From a checkpoint of a small transformer trained on Wikipedia.
Size: 16 layers, width 384, 12 heads of 32, MLP 768 GELU, vocabulary 4096, 22.1M parameters.
Architecture: LayerNorm before each block, rotary positions, biases, untied embeddings, attention and MLP in parallel.
Training: a variant of Muon for these matrices, 835M tokens, 6367 steps.
MLP neurons of a small language model. Each row is named by its layer, matrix (down: output weights) and neuron, and shows model dimensions 192-255. Each number is 50 + 15 x the weight over its row's rms, rounded and kept within 0 to 99.
A block is one neuron, or neurons of one layer that tend to fire together. After each block is what it responds to, as a language model described it from the Wikipedia text at the highest values.

L8.down41:51 49 45 59 30 55 28 53 15 27 59 56 53 48 34 47 59 88 67 31 40 50 62 55 33 39 78 54 53 66 53 28 43 60 46 53 54 44 59 22 63 32 59 54 64 57 56 69 37 47 94 58 46 52 60 41 48 45 75 16 39 51 45 67
L8.down101:45 53 62 51 36 75 44 30 64 49 53 36 50 54 26 54 47 42 56 56 45 38 36 35 46 14 80 39 71 42 48 68 29 99 49 50 45 57 58 45 57 44 76 63 56 32 70 67 60 27 44 34 47 68 44 43 62 51 63 55 56 32 46 60
L8.down211:62 63 69 56 54 53 36 25 31 27 72 30 35 34 35 43 57 53 26 54 33 47 58 47 62 32 87 66 25 61 57 64 72 99 65 57 50 55 66 71 55 53 57 55 77 20 45 57 57 54 27 30 56 81 47 69 47 66 44 51 56 62 40 42
L8.down338:49 52 44 75 48 38 47 56 56 40 68 62 18 23 52 32 70 66 81 41 43 63 80 57 43 52 37 54 24 63 38 66 47 43 57 48 54 49 45 44 50 13 27 62 63 14 57 65 54 52 58 56 68 81 34 58 69 36 51 27 50 47 59 52
L8.down403:68 12 40 44 57 79 35 34 51 13 63 65 61 53 50 20 33 67 42 53 61 67 26 35 52 48 55 63 96 32 49 67 61 80 72 53 40 72 44 80 53 32 39 48 28 37 18 24 49 42 28 17 75 53 43 43 29 61 41 64 42 24 55 46
L8.down434:42 55 46 37 54 63 55 50 59 57 63 39 48 59 50 68 63 48 30 52 40 71 67 47 53 51 39 48 58 09 26 40 57 41 50 21 66 60 56 14 53 55 89 58 65 51 57 44 25 42 41 48 47 39 46 47 59 60 45 30 53 51 36 57
L8.down583:31 27 21 46 46 46 51 50 37 43 57 51 34 39 67 66 79 40 38 42 10 63 50 59 22 51 59 39 43 25 38 71 54 66 46 61 53 50 83 49 71 44 65 41 49 42 64 36 60 41 47 62 28 75 53 56 74 46 22 60 81 66 58 52
L8.down630:28 61 33 37 51 50 52 60 62 48 61 47 51 34 43 38 48 40 52 81 53 43 41 51 56 46 43 66 49 30 31 41 43 59 61 62 51 35 42 59 45 39 38 33 33 49 70 36 83 51 31 55 46 40 47 35 57 35 33 38 27 49 57 45
Responds to: Noun-completing suffixes

L8.down16:39 61 40 66 55 58 52 50 70 43 63 49 09 44 60 50 38 36 52 67 49 41 50 72 48 42 36 39 50 94 56 62 38 20 72 37 60 68 41 52 60 28 21 30 21 46 60 40 78 33 45 77 81 44 71 54 68 37 65 50 61 57 67 35
L8.down87:31 25 75 53 47 59 53 35 42 59 56 52 34 35 36 74 55 28 56 47 31 62 57 72 54 16 42 47 43 29 46 53 04 12 44 23 60 60 39 34 31 72 49 46 45 29 51 46 45 70 36 62 16 51 55 58 39 49 48 56 50 74 65 43
L8.down126:52 44 39 33 61 34 65 78 82 92 75 35 47 42 43 32 54 25 53 56 62 42 21 57 60 57 45 41 51 70 47 42 29 09 46 49 64 59 55 40 61 61 61 35 29 31 58 47 39 78 40 44 63 58 63 57 53 41 46 81 58 44 52 80
L8.down178:55 52 38 51 70 38 51 85 57 50 68 64 71 20 84 40 78 76 36 20 54 60 45 76 48 43 40 37 56 51 52 31 30 29 27 49 67 61 71 65 14 58 37 30 46 37 59 50 71 74 15 55 72 53 48 60 33 44 59 58 25 87 43 19
L8.down238:39 41 56 26 54 76 31 53 66 26 41 78 31 51 53 33 34 47 73 40 50 42 61 45 48 26 38 34 57 76 30 73 55 15 51 53 66 66 52 69 45 44 46 45 78 74 60 48 53 64 47 83 64 40 36 33 59 51 48 28 34 36 51 35
L8.down611:59 52 73 51 32 81 48 62 74 13 40 55 41 72 79 33 66 63 35 81 23 59 45 51 30 54 56 36 27 49 55 57 48 17 45 59 47 56 40 42 50 65 50 49 26 49 59 56 35 22 55 60 46 29 54 78 52 33 50 44 34 36 26 20
L8.down677:55 49 71 53 37 65 82 39 73 40 49 56 59 33 35 36 58 42 40 36 61 44 42 19 65 67 37 65 23 75 20 57 38 57 43 36 52 38 32 65 26 52 40 24 48 37 45 63 51 39 65 57 55 22 43 49 46 54 72 49 39 49 62 38
L8.down694:60 54 43 42 57 51 45 60 77 42 51 48 40 59 53 48 49 50 47 54 57 67 63 36 52 82 28 57 44 55 68 49 67 53 38 43 24 32 51 67 37 47 66 51 84 46 31 44 54 54 21 23 46 70 70 42 11 62 82 30 63 23 44 17
Responds to: Sports stats and tables

L6.down22:54 59 35 65 53 54 49 53 12 84 58 47 50 50 51 31 37 53 45 57 36 57 41 66 72 40 77 46 64 37 41 52 41 94 24 30 86 67 60 42 67 51 29 78 38 52 44 46 54 48 61 47 48 61 42 37 30 25 55 43 63 74 47 51
L6.down110:31 50 38 60 52 53 35 32 18 60 49 72 63 38 57 47 28 30 66 56 52 58 37 43 59 50 51 36 59 37 19 68 73 27 56 31 64 55 53 51 27 77 59 64 25 50 54 43 46 50 52 53 30 53 77 54 73 79 62 38 10 41 41 42
L6.down112:64 30 71 40 55 45 46 41 34 28 48 56 50 64 53 04 72 48 46 64 76 49 19 56 22 45 68 35 45 22 48 69 60 39 38 47 62 71 52 46 40 38 37 57 49 57 59 41 61 84 54 42 46 53 43 53 50 54 53 49 36 39 49 41
L6.down422:22 31 45 25 26 23 51 50 45 39 48 47 33 59 74 52 26 34 35 53 23 53 47 58 74 39 39 67 60 39 51 43 73 51 66 29 80 44 65 84 56 40 55 67 54 40 79 77 52 66 49 72 46 35 49 34 54 19 51 54 61 43 57 37
L6.down616:58 29 72 44 62 73 26 34 44 47 59 41 60 53 32 36 47 58 56 18 25 43 16 45 44 58 57 60 50 45 48 69 58 47 46 42 43 82 50 60 46 58 56 47 64 43 63 25 69 35 72 44 28 64 72 61 40 37 74 43 36 62 42 48
L6.down672:63 37 58 41 57 59 55 56 31 26 41 37 35 64 20 56 78 66 50 55 51 73 35 42 45 78 87 50 39 39 45 65 72 51 66 41 43 52 69 44 49 32 67 33 76 28 45 30 43 44 67 67 43 55 51 36 56 71 30 49 39 41 58 47
L6.down721:44 68 47 44 46 53 40 61 24 21 40 73 31 80 51 25 53 60 66 58 01 64 61 65 82 50 56 61 58 37 59 59 35 43 46 55 23 40 44 65 46 51 20 59 46 63 56 69 51 55 49 67 32 47 65 32 72 69 53 53 44 45 70 53
L6.down767:47 61 60 73 42 76 67 57 43 53 58 61 62 60 39 83 16 60 39 61 37 50 51 90 26 37 44 40 34 37 52 44 43 20 39 47 47 39 50 49 42 61 43 51 52 68 59 64 36 49 56 30 57 49 52 64 48 40 50 24 73 65 50 56
Responds to: Article "an" and continuations

L10.down121:57 39 36 55 51 66 43 71 63 56 55 71 46 42 59 51 30 46 49 45 17 42 50 56 29 62 47 34 77 52 89 64 56 00 69 50 56 39 23 41 32 65 57 50 43 47 69 57 49 50 43 50 42 26 62 46 47 55 44 63 38 55 71 59
Responds to: Sports team and stat text

L8.down46:57 69 75 67 41 46 47 54 29 28 26 59 72 62 33 54 48 52 29 27 57 23 58 26 56 34 62 45 48 35 40 32 59 62 58 60 57 59 45 45 57 43 51 29 64 35 51 52 38 56 11 27 45 15 39 31 62 41 62 41 55 57 67 51
L8.down177:52 66 52 49 58 80 72 74 55 49 54 34 32 51 41 27 46 45 35 51 34 63 46 44 24 70 52 43 74 35 67 68 41 01 44 51 41 24 31 49 62 52 45 51 36 83 48 45 88 53 67 54 29 58 60 54 43 65 45 45 35 37 60 28
L8.down384:68 36 62 47 58 87 30 68 54 62 38 58 67 47 58 35 35 56 39 77 60 59 36 30 44 32 60 36 70 17 82 35 38 36 44 29 43 54 61 58 51 58 33 52 71 69 36 46 37 31 42 08 25 26 51 65 26 18 85 34 48 57 64 51
L8.down408:27 29 56 60 75 77 60 27 55 40 63 68 55 63 25 74 39 59 33 46 62 32 44 49 64 17 42 44 41 31 40 61 42 51 54 57 52 43 40 52 63 36 47 87 51 24 55 42 41 26 34 60 41 49 35 27 31 68 29 39 76 75 43 32
L8.down419:41 53 55 61 45 31 62 40 25 15 37 52 76 48 54 84 26 60 28 57 62 38 68 51 26 45 28 49 77 59 62 41 56 87 51 39 68 28 52 69 26 80 43 44 38 34 77 53 45 59 78 46 77 71 68 62 59 66 37 46 62 59 67 33
L8.down531:30 33 63 43 80 62 46 76 68 58 73 52 55 74 66 61 56 34 56 62 65 49 34 65 81 22 44 48 62 31 41 46 58 66 66 49 67 44 58 23 45 41 72 40 53 68 56 44 49 55 51 66 31 62 49 43 38 49 38 42 59 33 75 31
L8.down682:05 57 34 54 31 44 62 41 32 51 67 59 57 46 34 51 33 53 52 47 73 82 33 56 72 67 38 34 44 50 40 64 67 62 39 42 32 53 39 71 62 28 49 43 60 57 14 48 56 37 52 51 68 28 59 53 20 51 67 37 39 35 46 57
L8.down736:75 34 25 52 38 65 48 43 62 31 46 54 47 30 40 36 39 46 44 58 27 47 25 46 68 45 50 68 49 61 64 44 68 73 20 44 74 47 63 65 55 39 42 41 07 53 75 44 67 30 43 43 67 17 31 64 70 53 39 57 40 47 43 43
Responds to: Date comma after day

L10.down211:36 59 33 59 35 27 44 65 25 50 59 59 72 65 64 71 46 37 61 33 61 43 41 46 76 48 69 51 53 55 50 76 40 08 54 28 61 10 49 35 54 50 53 65 33 30 52 46 19 44 66 37 58 43 53 51 24 74 64 35 71 35 48 52
Responds to: Lead-in to date

L6.down80:42 60 41 65 46 29 32 48 46 38 68 32 42 54 44 52 67 54 45 37 75 56 36 30 47 65 61 55 45 35 49 58 82 69 46 53 63 47 39 68 67 50 46 27 39 27 73 72 93 34 32 40 51 52 57 39 40 39 41 51 73 57 47 38
L6.down225:50 62 56 86 32 50 40 61 52 50 61 69 44 41 50 33 43 50 51 46 27 36 36 41 46 57 58 16 50 77 58 37 50 53 78 76 42 41 00 58 58 49 48 71 64 60 39 53 75 65 34 48 62 40 28 50 33 50 27 59 30 59 73 72
L6.down254:59 69 40 67 52 61 56 93 42 63 60 66 45 69 29 67 41 18 66 54 40 39 61 38 52 39 48 78 53 67 74 42 44 19 61 48 91 26 48 58 43 55 62 37 42 46 68 53 61 30 53 49 28 63 64 55 55 37 55 40 81 38 58 58
L6.down283:48 67 46 37 89 42 52 77 52 53 56 45 61 16 28 57 65 46 75 40 46 53 61 47 44 81 63 66 18 43 76 55 36 38 58 49 21 56 37 58 61 33 48 26 36 25 69 32 71 74 48 77 36 50 50 40 62 53 62 51 36 70 57 46
L6.down285:50 61 52 72 55 45 27 68 23 56 37 33 53 30 27 52 41 63 59 54 57 80 31 49 54 37 46 64 39 63 51 50 54 46 64 67 42 38 36 66 71 37 16 32 42 42 34 60 43 37 64 42 83 48 54 60 32 37 49 43 50 35 49 50
L6.down394:50 38 42 56 37 63 64 27 59 79 67 37 34 52 66 45 50 54 56 52 70 39 71 55 37 24 37 57 37 72 48 65 70 31 70 45 24 51 54 56 29 36 52 42 43 68 54 72 46 58 61 60 57 78 27 54 45 53 43 44 36 56 58 30
L6.down496:36 29 44 40 53 99 46 40 50 72 48 28 39 59 58 26 44 34 66 57 46 31 58 64 61 36 31 35 43 20 59 49 81 23 40 34 41 55 63 53 49 41 54 72 83 57 34 30 34 50 59 42 99 27 40 57 56 53 19 38 66 37 62 40
L6.down763:59 58 48 54 33 35 61 63 62 42 26 55 70 60 31 40 41 46 20 42 65 80 88 48 78 62 55 54 69 45 46 75 40 93 73 60 72 56 39 51 74 41 56 63 88 70 52 58 60 28 54 54 54 56 36 58 31 61 39 73 53 58 46 50
Responds to: Sports stats headings

L10.down750:61 39 70 51 52 36 40 40 52 28 53 36 68 69 42 57 69 51 48 55 42 36 58 22 66 75 73 74 68 57 49 51 43 99 52 63 57 60 62 59 55 17 43 50 20 62 41 53 49 74 20 38 54 28 43 31 69 77 67 67 55 30 35 55
Responds to: Word-completing subword pieces